python train.py --hidden_size=704 --head_dim=64 --vocab_size=30230 --qk_norm=false --parallel_block=false --init="trunc" --doc_mask=true --max_steps=10361 --dataset="wikipedia_en"
MLP neurons of a small language model. Each row is named by its layer, matrix (up: input weights) and neuron, and shows model dimensions 176-271. Each number is 50 + 12 x the weight over its row's rms, rounded and kept within 0 to 99.
After each neuron's rows, "fires on" lists the tokens most often at its 100 highest values on Wikipedia text that the model never trained on.

L3.up1111:26 62 71 64 68 66 58 43 69 48 41 56 54 64 52 44 43 30 49 33 50 56 39 50 74 41 68 44 53 49 47 73 52 59 53 65 31 99 39 63 41 43 43 43 49 39 45 69 73 30 66 64 52 60 45 15 69 36 25 43 67 51 29 45 42 60 59 42 57 37 52 44 54 55 53 53 37 73 54 48 26 40 55 39 57 41 40 69 55 43 72 59 26 39 42 67
fires on: " and", " had", ",", " was", " would"

L2.up428:63 59 56 55 61 40 31 50 54 85 72 45 28 55 49 45 34 56 66 38 49 51 59 72 36 49 60 43 54 63 48 67 68 50 56 43 49 44 52 54 29 28 57 39 64 43 49 54 35 52 57 65 74 61 28 63 50 42 34 64 51 44 39 56 52 46 46 41 53 36 46 47 44 51 63 47 62 46 32 62 31 67 49 45 51 47 49 43 51 61 60 60 59 44 67 33
fires on: ",", " the", " for", " to", "ch"

L2.up1328:52 46 36 63 44 59 68 58 48 55 56 32 63 47 63 50 72 43 46 46 42 42 50 66 58 58 58 27 48 65 61 37 51 67 49 52 40 70 39 52 50 41 53 59 72 55 53 46 46 42 74 50 55 66 63 47 40 33 55 50 45 59 72 37 40 29 56 85 36 60 61 59 80 35 51 69 39 52 51 45 44 41 71 56 43 40 50 44 56 58 76 54 49 55 60 63
fires on: " that", "ed"

L2.up868:48 32 63 42 42 34 58 56 54 37 43 30 63 66 44 47 61 42 62 50 60 48 44 76 50 63 40 62 47 55 52 83 66 44 53 33 37 55 55 59 68 48 60 48 47 53 66 60 53 45 44 52 44 48 56 33 57 41 55 42 49 52 73 86 61 47 46 62 37 29 47 61 54 35 49 46 39 55 49 61 57 40 47 48 49 35 51 41 50 33 39 56 35 72 45 69
fires on: ",", " where", "6", " that"

L2.up249:68 83 50 45 45 33 33 46 64 44 53 54 54 60 52 27 41 38 54 34 70 39 52 35 47 38 50 56 58 53 40 50 60 74 35 70 36 49 42 45 40 49 63 74 47 40 43 37 43 43 65 59 39 75 61 60 40 62 60 43 51 45 56 43 53 61 70 59 50 38 56 51 73 44 25 48 64 43 50 19 42 23 68 45 54 55 46 40 33 33 67 30 48 51 31 49
fires on: "-P", "–", "-T", "-A", "/", "-S"

L2.up47:51 49 48 37 58 47 36 51 53 80 57 53 50 39 62 58 70 47 53 49 44 50 48 62 55 53 49 26 53 33 55 46 79 62 56 56 43 53 60 64 55 67 75 35 56 33 44 51 49 64 70 50 46 41 34 62 54 57 76 70 65 57 24 51 52 69 64 50 47 46 45 44 57 50 36 33 51 49 63 42 51 52 62 25 44 56 52 54 46 65 51 49 71 66 46 59
fires on: "'s", " of", ".", " Royal", " Paul", "’s"

L3.up996:45 55 65 40 55 38 54 68 58 62 54 45 57 54 59 51 79 54 27 57 60 41 58 60 45 56 66 46 38 62 62 60 57 58 47 51 45 38 65 50 84 55 50 47 58 39 29 51 43 58 50 71 58 69 45 33 57 60 48 39 43 54 40 60 56 55 41 47 46 47 34 60 64 39 58 54 50 47 44 57 46 46 56 27 63 77 60 27 49 46 36 56 71 47 54 69
fires on: " ", " years", "il", "0", " half"

L2.up873:60 49 70 30 29 46 46 53 42 49 48 47 67 52 42 43 51 63 38 65 35 35 44 54 51 59 61 51 54 43 40 44 64 35 50 47 37 48 72 47 66 46 45 53 66 36 38 47 44 64 57 54 71 54 77 54 42 35 40 50 68 67 77 56 58 46 51 54 31 47 47 45 82 48 56 49 31 44 48 61 48 36 69 44 36 55 45 52 54 68 51 33 76 52 39 53
fires on: " that", " $", "un", " if", "8"

L3.up1294:50 47 30 44 49 75 59 39 31 58 68 36 65 55 57 32 51 58 50 64 56 50 63 35 25 65 72 49 34 56 58 39 52 60 56 54 61 54 43 40 70 44 49 72 46 57 52 47 59 36 69 68 54 56 39 68 47 55 60 35 55 48 37 50 38 56 44 57 43 48 41 29 62 40 56 48 40 56 66 51 54 41 65 38 48 49 60 44 38 46 43 40 32 45 49 48
fires on: "2", "'s", " time", "3", "\n\n", "-"

L3.up355:45 69 34 47 53 56 56 64 61 47 58 43 56 43 68 37 68 57 48 27 58 68 47 48 34 53 40 59 63 55 59 49 61 57 35 47 49 57 81 44 65 75 42 43 47 53 50 53 52 56 72 56 58 62 60 60 39 41 60 14 55 38 24 60 36 56 43 41 66 33 56 41 48 48 38 48 45 72 43 41 70 56 43 69 49 50 66 52 52 42 17 37 35 44 46 53
fires on: " and", " from", "ing", " ", "al", ","

L3.up34:76 73 53 52 29 22 50 55 43 48 43 33 49 46 36 44 80 63 56 55 46 37 54 34 55 66 48 63 31 54 53 49 34 50 59 57 34 47 45 53 42 48 43 47 48 41 55 64 40 29 51 66 62 55 35 64 58 56 65 47 49 48 19 64 66 24 64 64 46 45 50 50 37 53 70 54 55 38 34 56 74 71 47 46 49 59 33 35 48 59 48 38 57 41 52 50
fires on: ",", "\"", "us", "is", "o"

L3.up744:59 77 70 62 25 55 64 33 56 60 56 67 57 62 53 45 67 47 65 33 61 34 37 57 36 54 39 46 35 50 44 75 60 67 56 72 50 57 50 71 29 56 75 52 46 40 48 25 44 71 60 62 49 52 76 67 54 43 64 41 54 54 82 64 49 68 68 49 44 32 51 61 33 34 32 29 56 54 53 45 39 61 58 56 65 45 59 73 46 50 45 38 27 47 48 43
fires on: "'", "al", " its", " as", " a", "'s"

L3.up361:54 62 65 49 61 49 46 51 61 61 52 40 70 73 40 64 64 42 22 34 56 60 27 58 42 49 46 47 74 53 35 59 66 70 48 40 51 49 61 65 27 54 54 30 40 41 54 56 37 47 53 58 50 41 43 54 37 52 45 39 53 55 40 52 50 64 33 46 60 32 36 49 41 51 33 57 45 39 51 49 38 45 56 31 57 65 37 50 53 72 50 42 61 54 51 69
fires on: " and", ";", " that", " &", ",", " who"

L2.up411:57 36 54 49 46 69 51 71 40 43 47 46 46 68 25 43 59 21 49 57 46 48 48 64 36 73 49 31 72 28 46 56 54 50 42 49 47 46 63 52 59 54 59 23 45 54 55 60 44 47 45 42 46 54 47 52 54 40 84 51 24 47 56 46 32 63 43 38 41 39 70 41 54 72 64 49 54 66 75 52 42 51 61 56 47 25 60 40 45 74 38 56 46 52 75 29
fires on: "ing", "in", "ins", "y", "-", "d"

L3.up761:53 72 77 60 35 43 54 46 60 38 67 32 56 50 56 71 62 44 49 45 45 59 53 46 61 58 59 39 65 38 43 44 68 68 50 79 45 42 46 53 55 55 41 46 46 19 47 53 26 49 60 75 38 49 34 35 28 43 49 58 51 50 55 42 28 57 57 49 39 46 30 58 42 55 25 52 63 52 50 59 45 39 62 30 55 62 57 65 25 49 41 24 34 39 57 39
fires on: " and", " as", ":", " is", " |"

L3.up663:55 29 34 61 57 54 41 60 56 34 53 33 46 57 65 45 49 45 64 56 65 53 56 58 51 54 29 39 59 60 57 58 43 48 73 53 42 34 60 42 56 54 48 35 34 44 53 46 57 27 30 48 30 50 23 47 37 50 79 43 50 59 53 75 41 38 39 49 35 54 57 51 61 51 47 45 44 66 59 58 21 64 56 50 66 67 62 65 64 36 39 57 56 32 58 36
fires on: ".", " of", "6", "m", "-", "erm"

L2.up599:58 30 37 52 48 28 11 45 71 57 57 61 35 65 37 45 50 37 57 53 46 37 49 34 38 63 45 51 46 57 54 42 41 56 57 40 40 41 58 50 77 56 76 36 33 59 43 35 40 51 55 40 53 54 17 46 42 60 67 31 59 53 46 46 55 29 33 49 26 69 43 49 43 63 54 43 35 45 50 69 31 53 53 40 45 47 55 46 43 57 46 42 47 44 41 58
fires on: " of", "on", "R"

L2.up829:73 34 28 55 25 44 22 49 60 39 37 53 58 60 51 35 42 37 27 61 64 57 46 48 52 57 42 63 57 67 23 45 61 43 20 47 45 71 51 48 41 54 59 47 53 48 36 62 55 43 51 52 64 52 38 69 41 52 72 37 48 52 56 57 38 67 41 54 56 69 42 50 46 40 44 42 64 40 46 60 36 40 47 46 57 43 43 38 42 53 52 64 46 42 58 64
fires on: " of", " |\n", " among"

L3.up858:44 24 34 55 55 43 46 51 91 53 55 39 53 46 56 55 40 40 50 50 43 41 43 33 58 56 34 52 49 38 23 39 56 46 53 59 66 56 44 14 39 35 48 43 55 41 60 40 42 33 51 65 45 58 44 48 11 60 62 62 52 67 67 73 44 38 54 63 51 47 52 49 30 56 57 45 24 54 41 12 46 48 50 39 75 57 46 75 58 48 57 36 62 61 61 74
fires on: ",", " which", " of", " de", " in", " people"

L2.up983:65 34 38 39 35 42 32 48 67 59 51 62 53 34 48 41 35 25 64 59 43 63 47 63 51 37 52 40 46 39 63 48 49 69 53 43 29 43 41 43 47 77 63 62 37 41 74 48 58 33 59 52 65 39 33 49 41 45 44 55 46 32 70 54 42 43 47 31 61 68 47 42 56 47 59 71 65 44 57 56 41 50 36 57 35 48 35 48 44 35 44 53 60 51 46 63
fires on: " of", " album", " $", " (", " part"

L3.up714:65 46 54 57 51 47 57 64 49 45 24 48 44 49 55 46 41 75 35 49 40 58 39 50 61 55 39 51 41 38 62 52 56 70 24 28 32 49 52 56 50 56 50 37 57 43 51 61 50 50 30 59 46 42 53 62 48 41 74 60 64 39 68 48 65 46 49 53 58 39 49 46 43 56 41 55 54 67 48 47 38 45 47 62 50 38 37 50 49 38 63 62 57 47 48 18
fires on: " up", "2", " to", "9", "ot", "."

L3.up1283:71 41 20 72 22 46 65 59 75 49 43 44 67 68 53 61 56 47 54 36 41 47 32 43 68 53 58 33 62 31 41 21 43 53 39 58 40 73 44 29 38 48 66 47 42 36 63 50 43 48 58 61 36 49 65 71 60 53 68 40 50 70 64 56 63 35 71 37 44 58 37 49 43 30 53 64 35 70 47 59 41 49 66 43 45 47 71 57 60 68 65 54 52 53 60 56
fires on: "0", " different", "one", " every"

L3.up1168:68 52 51 53 55 47 60 61 43 48 29 60 44 49 71 58 59 50 36 43 43 32 54 38 55 44 68 47 63 44 62 58 54 72 31 48 29 47 39 51 42 55 67 47 37 27 77 37 57 42 69 44 62 44 27 46 51 43 49 79 56 40 70 39 66 38 56 52 49 44 52 64 45 51 45 44 32 66 41 76 44 68 62 45 57 55 42 43 40 45 38 38 27 61 60 57
fires on: "0", " as", " and", " said", "ised", " to"

L2.up270:69 45 69 43 53 27 54 58 43 45 71 48 56 40 68 47 49 53 22 58 48 57 39 51 43 40 45 63 44 39 43 52 48 55 61 68 56 43 44 47 54 67 49 66 41 55 55 44 62 58 38 41 53 71 55 75 58 60 18 38 67 52 48 47 43 76 59 54 44 28 48 58 58 45 56 54 53 67 50 50 23 61 34 53 29 37 45 42 54 42 68 48 49 37 32 43
fires on: "0", "ue", " Mar", " W", " of"

L3.up904:42 69 49 62 58 42 61 69 51 82 41 41 34 61 50 58 56 38 44 68 56 53 33 58 35 55 49 37 46 37 54 55 56 51 58 44 58 57 69 51 53 57 60 64 34 53 29 52 59 68 42 83 62 60 50 60 35 49 58 11 31 60 44 60 44 45 54 43 62 33 39 53 59 38 27 45 65 54 46 52 47 54 42 82 54 30 58 62 37 69 60 54 67 41 53 62
fires on: " for", " public", ",", " under", " with", "al"

L3.up755:57 57 58 47 48 51 49 51 71 26 60 31 38 36 40 45 53 40 51 53 51 41 49 65 49 42 57 76 38 68 54 38 70 63 35 56 51 50 44 58 77 60 51 54 58 34 42 78 57 89 61 43 33 62 60 35 26 68 63 52 51 76 51 54 44 67 55 53 36 40 55 42 65 63 52 59 31 51 38 48 63 47 44 50 63 19 71 19 54 44 61 33 29 59 45 43
fires on: "9", " to", " vs", " and", "-", " against"

L2.up1039:63 60 56 53 47 47 48 47 52 54 62 52 58 36 72 55 59 50 69 58 47 33 43 56 32 28 58 41 59 52 19 26 51 34 51 46 54 65 46 44 34 44 53 60 72 23 45 34 71 63 67 41 45 70 44 37 49 48 25 48 33 45 51 34 47 63 53 63 46 35 60 56 70 52 46 50 49 48 85 10 50 39 42 51 74 35 54 70 27 64 34 67 43 53 93 40
fires on: " H", "G", "H", " T", " D", "E"

L3.up717:58 40 42 62 37 68 33 65 60 59 48 46 42 37 52 52 44 16 51 76 57 53 53 59 66 49 61 40 76 34 42 62 68 56 48 49 63 39 56 32 65 48 75 72 58 49 62 66 54 34 43 54 62 49 64 72 33 32 64 55 60 36 42 76 48 54 78 35 38 51 46 54 77 53 50 44 78 55 46 46 48 44 53 69 57 44 62 31 47 51 44 30 40 49 46 37
fires on: ",", " to", "-", "/", "in", "–"

L2.up71:61 39 35 58 55 58 59 40 41 61 64 39 55 82 30 38 62 34 38 43 76 31 64 68 42 61 78 45 48 68 57 63 49 57 44 47 59 52 51 46 43 53 61 37 67 57 39 62 36 41 45 54 46 49 21 44 64 55 31 51 43 63 57 58 36 61 36 50 18 42 37 43 27 54 50 50 50 47 46 36 25 37 40 86 48 41 42 59 50 67 29 56 61 59 59 55
fires on: "1", "on", " of", "yn", "way", "s"

L3.up909:57 57 64 58 40 21 59 59 52 40 64 64 48 52 55 39 66 36 67 51 50 61 62 32 42 59 51 49 66 71 81 54 64 35 74 55 50 33 54 58 47 59 41 49 30 33 50 44 24 64 43 45 58 61 60 52 18 46 54 75 67 77 49 70 65 43 54 55 39 29 61 52 61 41 42 58 44 63 66 71 50 71 48 55 59 52 50 47 67 37 35 47 42 38 50 61
fires on: "1", " to", " through", " All", " top", "in"

L3.up933:54 38 43 47 45 76 47 58 57 21 50 32 47 71 33 44 61 34 57 40 42 38 34 42 55 42 50 52 31 54 70 60 53 51 69 44 41 72 56 56 44 61 45 49 49 37 50 55 41 43 57 71 54 58 57 37 45 43 57 55 60 59 54 71 47 57 58 65 63 64 54 32 59 38 57 80 31 57 41 40 40 53 31 43 63 53 65 56 38 55 54 52 55 45 38 52
fires on: " series", "9", "s", "'s", " of", " family"

L3.up599:74 60 48 55 33 40 53 55 62 64 66 54 54 58 36 47 52 40 51 35 43 54 39 38 55 51 44 58 45 45 44 46 45 42 56 42 46 58 40 42 31 62 63 59 58 29 58 61 73 39 37 85 30 74 38 51 53 44 49 36 52 64 42 44 55 53 61 64 55 52 57 55 49 42 54 53 54 54 57 45 66 48 89 54 49 45 50 62 58 52 44 47 48 47 73 49
fires on: " and", " of", " to", "-"

L2.up891:54 42 45 63 45 55 81 68 46 38 47 36 19 77 24 57 52 49 65 40 44 43 66 48 36 63 59 38 44 37 42 54 41 57 50 47 53 62 59 73 57 49 41 44 69 62 50 62 63 51 44 56 68 42 32 24 34 41 49 64 50 52 62 62 43 69 56 13 43 52 46 52 56 63 57 67 62 37 67 51 36 61 42 60 38 56 56 58 55 62 69 47 44 53 48 26
fires on: " of", " from", " requires", "es", "ly", "s"

L3.up331:58 38 24 63 43 55 28 35 48 63 53 50 35 45 51 38 53 53 57 44 43 44 41 31 33 60 62 52 45 49 60 53 28 68 48 38 53 53 33 44 61 66 66 58 32 56 33 66 50 40 47 49 75 68 45 34 31 55 58 39 46 22 46 84 53 41 57 39 46 48 54 55 42 58 48 64 55 39 44 60 34 37 33 67 46 50 60 78 62 67 45 63 28 35 53 53
fires on: " ", " of", "-", " Premier"

L2.up1100:45 66 37 56 45 59 37 59 44 53 35 41 45 51 33 47 50 54 57 40 49 57 59 68 70 54 52 58 50 55 60 57 42 45 68 72 58 56 64 46 61 32 75 52 32 37 70 53 42 40 63 57 25 56 46 44 48 32 42 47 60 55 59 50 34 60 36 48 57 45 52 45 41 70 56 62 30 52 49 73 43 79 46 66 42 36 48 33 54 58 39 59 50 33 65 41
fires on: " to", " for", "hand", "uc"

L2.up741:42 46 68 64 41 71 74 64 62 45 37 47 56 30 49 59 62 29 61 41 36 62 47 40 67 68 37 59 61 34 59 52 58 41 31 48 37 79 50 35 77 40 60 51 50 51 36 69 45 41 57 58 46 51 54 43 52 62 81 34 38 55 55 44 47 64 34 50 56 59 59 41 41 76 45 27 64 42 47 54 59 49 43 36 63 31 77 28 48 53 52 59 59 63 53 65
fires on: " and", " as", "9", ",", " for", ";"

L3.up997:45 56 49 58 61 41 49 53 66 59 67 24 55 50 42 59 60 65 59 26 57 62 50 43 35 31 64 63 64 53 30 58 60 71 53 55 33 78 49 42 51 66 64 45 66 75 43 59 65 39 60 57 53 38 48 33 60 43 29 57 44 46 52 55 66 47 62 39 58 48 37 54 53 51 61 55 58 60 40 47 28 50 44 45 48 50 51 61 66 57 54 37 52 50 65 37
fires on: ",", " and", "),", " as"

L2.up131:77 40 38 62 40 73 54 55 43 50 49 58 59 51 53 62 62 47 35 38 32 60 31 36 67 45 23 35 62 58 54 39 64 29 52 51 38 54 40 63 40 51 46 61 45 24 31 44 53 51 56 81 48 42 30 51 76 49 44 38 42 47 32 80 45 65 75 48 66 58 27 43 48 26 41 22 63 58 58 27 45 48 57 59 68 43 64 48 43 49 39 54 48 60 36 60
fires on: " of", " D", "\"", " per", " an", " on"

L2.up1064:34 58 49 52 41 51 34 39 51 65 42 47 62 41 25 55 43 60 51 52 35 66 50 77 69 47 40 42 46 63 52 52 49 50 68 17 62 62 41 41 64 51 31 53 60 23 65 48 39 53 63 62 47 29 41 62 33 60 69 35 66 40 45 55 34 28 56 53 62 62 55 37 39 46 58 30 51 59 37 69 26 64 65 67 67 37 80 50 42 53 66 40 43 74 33 57
fires on: " of", " to", " per", " de", "es"

L3.up975:64 60 63 59 43 58 45 60 53 54 64 46 68 53 63 25 60 50 62 35 68 37 49 60 54 42 41 39 56 55 44 67 75 64 44 77 53 46 47 39 56 53 49 48 68 53 47 38 64 62 31 48 59 58 65 63 43 50 30 58 43 23 44 38 45 49 55 61 21 37 70 41 41 50 23 25 61 45 63 44 51 53 46 51 70 48 23 47 45 33 42 36 54 22 46 36
fires on: ",", " than", " and", " $", " or", " nearly"

L3.up971:67 39 64 51 62 54 68 51 78 72 42 41 52 63 62 48 61 93 51 51 54 67 51 75 60 65 61 53 70 74 52 65 48 39 56 49 45 43 64 65 39 44 56 66 53 38 45 56 50 46 55 47 59 56 46 56 59 41 64 58 88 33 39 75 48 38 63 59 39 48 62 44 66 55 31 51 50 48 21 47 48 42 37 70 56 42 59 71 59 59 46 65 38 63 53 69
fires on: " it", " War", "it", "1", "ly", " World"

L3.up1281:56 55 32 66 59 50 37 50 51 39 72 47 64 47 51 34 50 32 49 48 47 55 34 58 54 52 75 56 40 53 52 60 47 43 64 58 34 45 61 48 52 78 71 72 44 55 30 43 58 53 41 59 49 59 69 51 37 41 57 55 41 58 48 37 40 43 59 49 48 56 50 57 49 48 58 57 46 63 36 48 33 40 43 50 60 32 35 42 42 41 45 52 49 51 22 34
fires on: "0", " October", " Festival", " February", ":", " November"

L3.up158:70 66 54 78 38 62 62 61 57 61 71 57 35 55 48 42 50 28 38 54 44 74 56 53 42 56 52 52 44 66 63 52 43 37 40 71 49 52 61 40 52 73 52 63 38 39 48 50 51 54 46 62 49 41 58 47 45 40 58 56 56 44 43 45 46 43 53 67 56 47 34 25 55 59 42 60 52 50 38 55 50 65 62 49 69 42 47 70 53 47 38 43 48 75 50 45
fires on: " first", " top", " vs", " to", "|", " best"

L3.up45:76 54 40 59 65 38 68 54 52 67 52 31 47 51 50 44 50 48 42 54 60 49 48 74 58 46 25 65 39 41 50 51 61 51 33 65 51 48 58 49 53 52 61 33 62 50 65 40 65 47 45 50 64 68 34 70 63 55 34 49 65 48 58 76 49 47 51 60 38 46 46 31 52 62 38 68 67 56 56 56 42 81 46 65 73 29 46 57 58 41 45 56 30 57 54 55
fires on: ".", "'s", " of", " record", " Record", " period"

L3.up811:39 31 57 54 37 54 47 54 65 59 70 31 50 49 52 50 56 52 52 47 74 31 48 58 40 42 63 59 27 63 38 34 61 60 45 68 73 50 54 63 60 51 54 68 43 51 47 36 41 44 41 46 76 59 31 57 38 71 51 55 23 40 49 51 50 53 65 49 35 47 51 81 38 58 43 45 55 34 22 39 49 38 65 57 51 54 51 47 48 35 57 62 73 56 39 32
fires on: "0", " director", ".,"

L3.up358:48 53 75 41 44 45 35 73 49 54 50 15 54 38 51 54 63 38 55 42 31 42 46 64 37 50 70 60 35 44 56 39 68 73 36 42 38 50 80 51 66 34 55 75 40 45 48 53 39 45 66 49 53 50 51 35 69 38 60 55 70 49 40 47 61 64 48 50 49 51 53 21 76 41 38 57 67 31 53 62 41 49 60 55 41 59 68 58 43 47 50 46 65 36 42 46
fires on: " |", " which", " that", "et", " and", "em"

L2.up150:53 60 53 60 50 66 64 55 78 81 61 26 43 55 48 60 43 57 32 44 48 33 47 75 58 70 34 39 62 35 37 46 71 52 46 50 58 47 58 41 69 63 55 56 58 51 64 78 54 41 39 29 32 51 57 32 37 34 60 68 65 51 59 59 47 46 26 35 48 32 45 15 48 58 40 38 67 43 49 60 33 40 55 56 70 37 34 67 62 67 54 35 48 52 58 52
fires on: "1", " of", " TV", " in", " novel", " Cos"

L3.up419:75 54 41 54 54 60 53 71 63 46 24 38 32 51 71 43 43 32 40 43 63 56 51 57 32 41 52 58 41 57 71 62 70 52 50 42 33 49 38 59 64 53 33 73 74 43 60 65 48 68 64 54 67 35 37 40 56 36 45 42 72 44 46 49 46 61 64 39 50 41 49 47 24 47 39 35 53 33 29 55 58 70 45 54 54 53 47 75 35 50 50 76 55 63 44 56
fires on: "9", "7", "ana", " |", " high", "."

L2.up156:44 47 38 50 31 61 33 56 61 50 46 28 65 56 68 23 49 54 65 51 65 57 61 64 53 51 40 45 49 51 51 54 57 62 45 62 54 50 44 31 64 51 52 39 66 41 51 28 61 28 55 43 63 51 51 48 58 46 59 41 67 54 61 67 56 50 51 64 43 34 33 44 33 39 47 51 77 51 52 59 50 44 28 43 41 58 59 64 39 61 45 45 63 61 40 29
fires on: ".", " came", " of", "ent", " come"

L2.up748:67 64 44 59 52 57 64 62 67 50 40 57 54 61 31 55 36 45 40 58 61 23 56 34 38 53 26 56 37 59 50 71 40 58 44 61 37 67 55 46 59 68 70 27 50 40 46 46 44 57 62 73 64 54 60 39 65 57 70 38 56 61 32 68 47 35 45 57 47 30 55 75 45 33 58 42 64 55 63 74 48 74 49 44 52 37 68 39 44 38 53 60 27 63 41 62
fires on: "0", ":", "|---|---|---|---|---|---|---|\n", "|---|---|---|---|---|\n", " came"

L3.up238:54 47 45 38 55 37 53 61 57 52 63 41 41 51 46 61 47 38 64 43 33 62 53 31 60 45 43 27 53 70 55 48 66 37 82 49 56 42 48 67 18 47 55 53 43 22 63 42 46 51 57 46 65 53 53 61 57 45 44 27 35 54 56 56 53 59 57 56 50 63 58 46 27 36 59 73 40 48 72 56 40 63 67 36 59 51 44 28 50 51 34 57 61 53 59 49
fires on: " of", " to", " their", "-", " from"

L3.up1155:53 47 60 64 34 51 43 48 56 43 67 45 68 62 63 40 51 68 61 40 58 36 77 47 50 57 68 51 31 61 33 56 56 60 36 50 39 37 40 45 80 32 45 66 35 60 53 53 40 50 35 48 62 65 49 50 29 44 50 48 60 69 53 53 75 48 60 46 20 35 47 40 54 52 16 37 61 62 72 46 63 62 54 47 52 42 62 33 35 53 52 53 54 44 33 40
fires on: " and", ",", "ly", "ic"

L2.up778:56 22 35 31 51 57 18 36 49 54 42 68 48 73 51 56 49 43 65 28 37 31 36 45 34 47 47 35 51 35 58 49 65 58 42 47 43 51 46 46 32 37 64 65 43 51 49 70 42 30 64 50 54 35 33 53 40 24 54 57 37 53 56 67 42 71 50 45 50 44 20 43 47 66 51 72 56 51 50 67 53 31 44 45 61 62 35 55 36 34 47 57 61 40 51 70
fires on: " of"

L2.up33:81 55 34 68 42 60 45 45 76 62 52 53 51 49 29 33 34 41 66 59 42 45 33 54 41 48 52 48 53 72 59 52 61 60 52 57 44 53 62 63 55 57 51 35 40 59 38 35 49 60 43 48 50 43 63 42 55 50 58 56 55 52 53 37 41 38 53 56 44 46 63 60 53 58 58 54 54 51 39 50 38 66 66 37 32 32 38 60 67 47 46 38 31 48 40 56
fires on: "5", "3", "0"

L2.up343:52 50 77 37 49 45 46 52 56 68 57 56 51 42 42 52 45 64 52 34 43 38 52 61 58 67 55 39 48 26 48 62 60 77 42 47 46 81 55 39 52 59 69 57 46 50 38 54 60 49 52 54 54 42 31 72 35 51 44 47 41 45 42 41 74 56 60 65 33 57 40 40 71 51 30 41 51 44 47 41 44 43 42 40 45 55 44 56 57 55 57 57 72 60 46 27
fires on: " St", " st", "."

L2.up289:68 40 41 75 51 35 61 71 49 43 49 57 44 47 54 50 36 12 57 61 50 57 15 53 41 31 57 40 53 63 53 59 61 55 55 60 47 41 50 58 41 67 45 62 40 62 40 24 50 74 55 47 70 64 61 42 46 35 38 48 78 52 30 27 45 54 58 33 39 50 60 70 56 38 44 65 65 39 58 40 62 47 49 41 51 50 43 50 52 39 60 37 51 40 22 56
fires on: "8", "7", " than", " L", "9"

L2.up421:46 30 37 42 30 66 64 61 44 34 34 40 52 54 64 44 53 23 55 43 60 33 38 49 49 59 53 28 64 54 49 56 53 40 48 47 38 67 35 51 64 51 52 58 55 35 54 38 45 55 75 49 62 79 51 59 45 40 62 46 50 33 62 51 29 41 48 67 64 63 66 51 48 53 47 53 51 77 35 42 54 46 52 72 49 53 67 51 41 37 40 44 54 50 65 46
fires on: " name", "f", " meaning", " names"

L3.up650:51 67 54 59 44 33 70 54 57 64 54 56 34 52 23 41 56 33 44 50 41 46 49 46 51 35 49 34 45 48 74 68 52 49 31 33 63 65 51 63 43 54 57 43 52 42 43 62 67 60 65 45 56 48 46 53 34 44 28 51 29 65 50 63 55 31 57 64 41 47 59 40 44 61 41 29 35 69 24 70 48 46 38 70 59 42 41 40 66 37 61 64 49 41 57 66
fires on: " of", "/s", " during", " for", ","

L3.up902:46 43 54 61 31 46 68 67 49 54 62 53 54 61 47 38 66 48 56 34 56 46 39 68 48 56 75 49 22 48 65 56 61 54 38 45 52 62 59 57 52 29 74 42 47 47 63 55 52 29 39 46 66 59 60 45 53 25 35 48 32 77 46 56 58 43 31 56 32 22 53 57 40 60 38 74 59 33 78 53 47 62 47 43 29 55 60 58 57 55 52 37 34 52 36 54
fires on: " of", " years", " over", "s", " around", " season"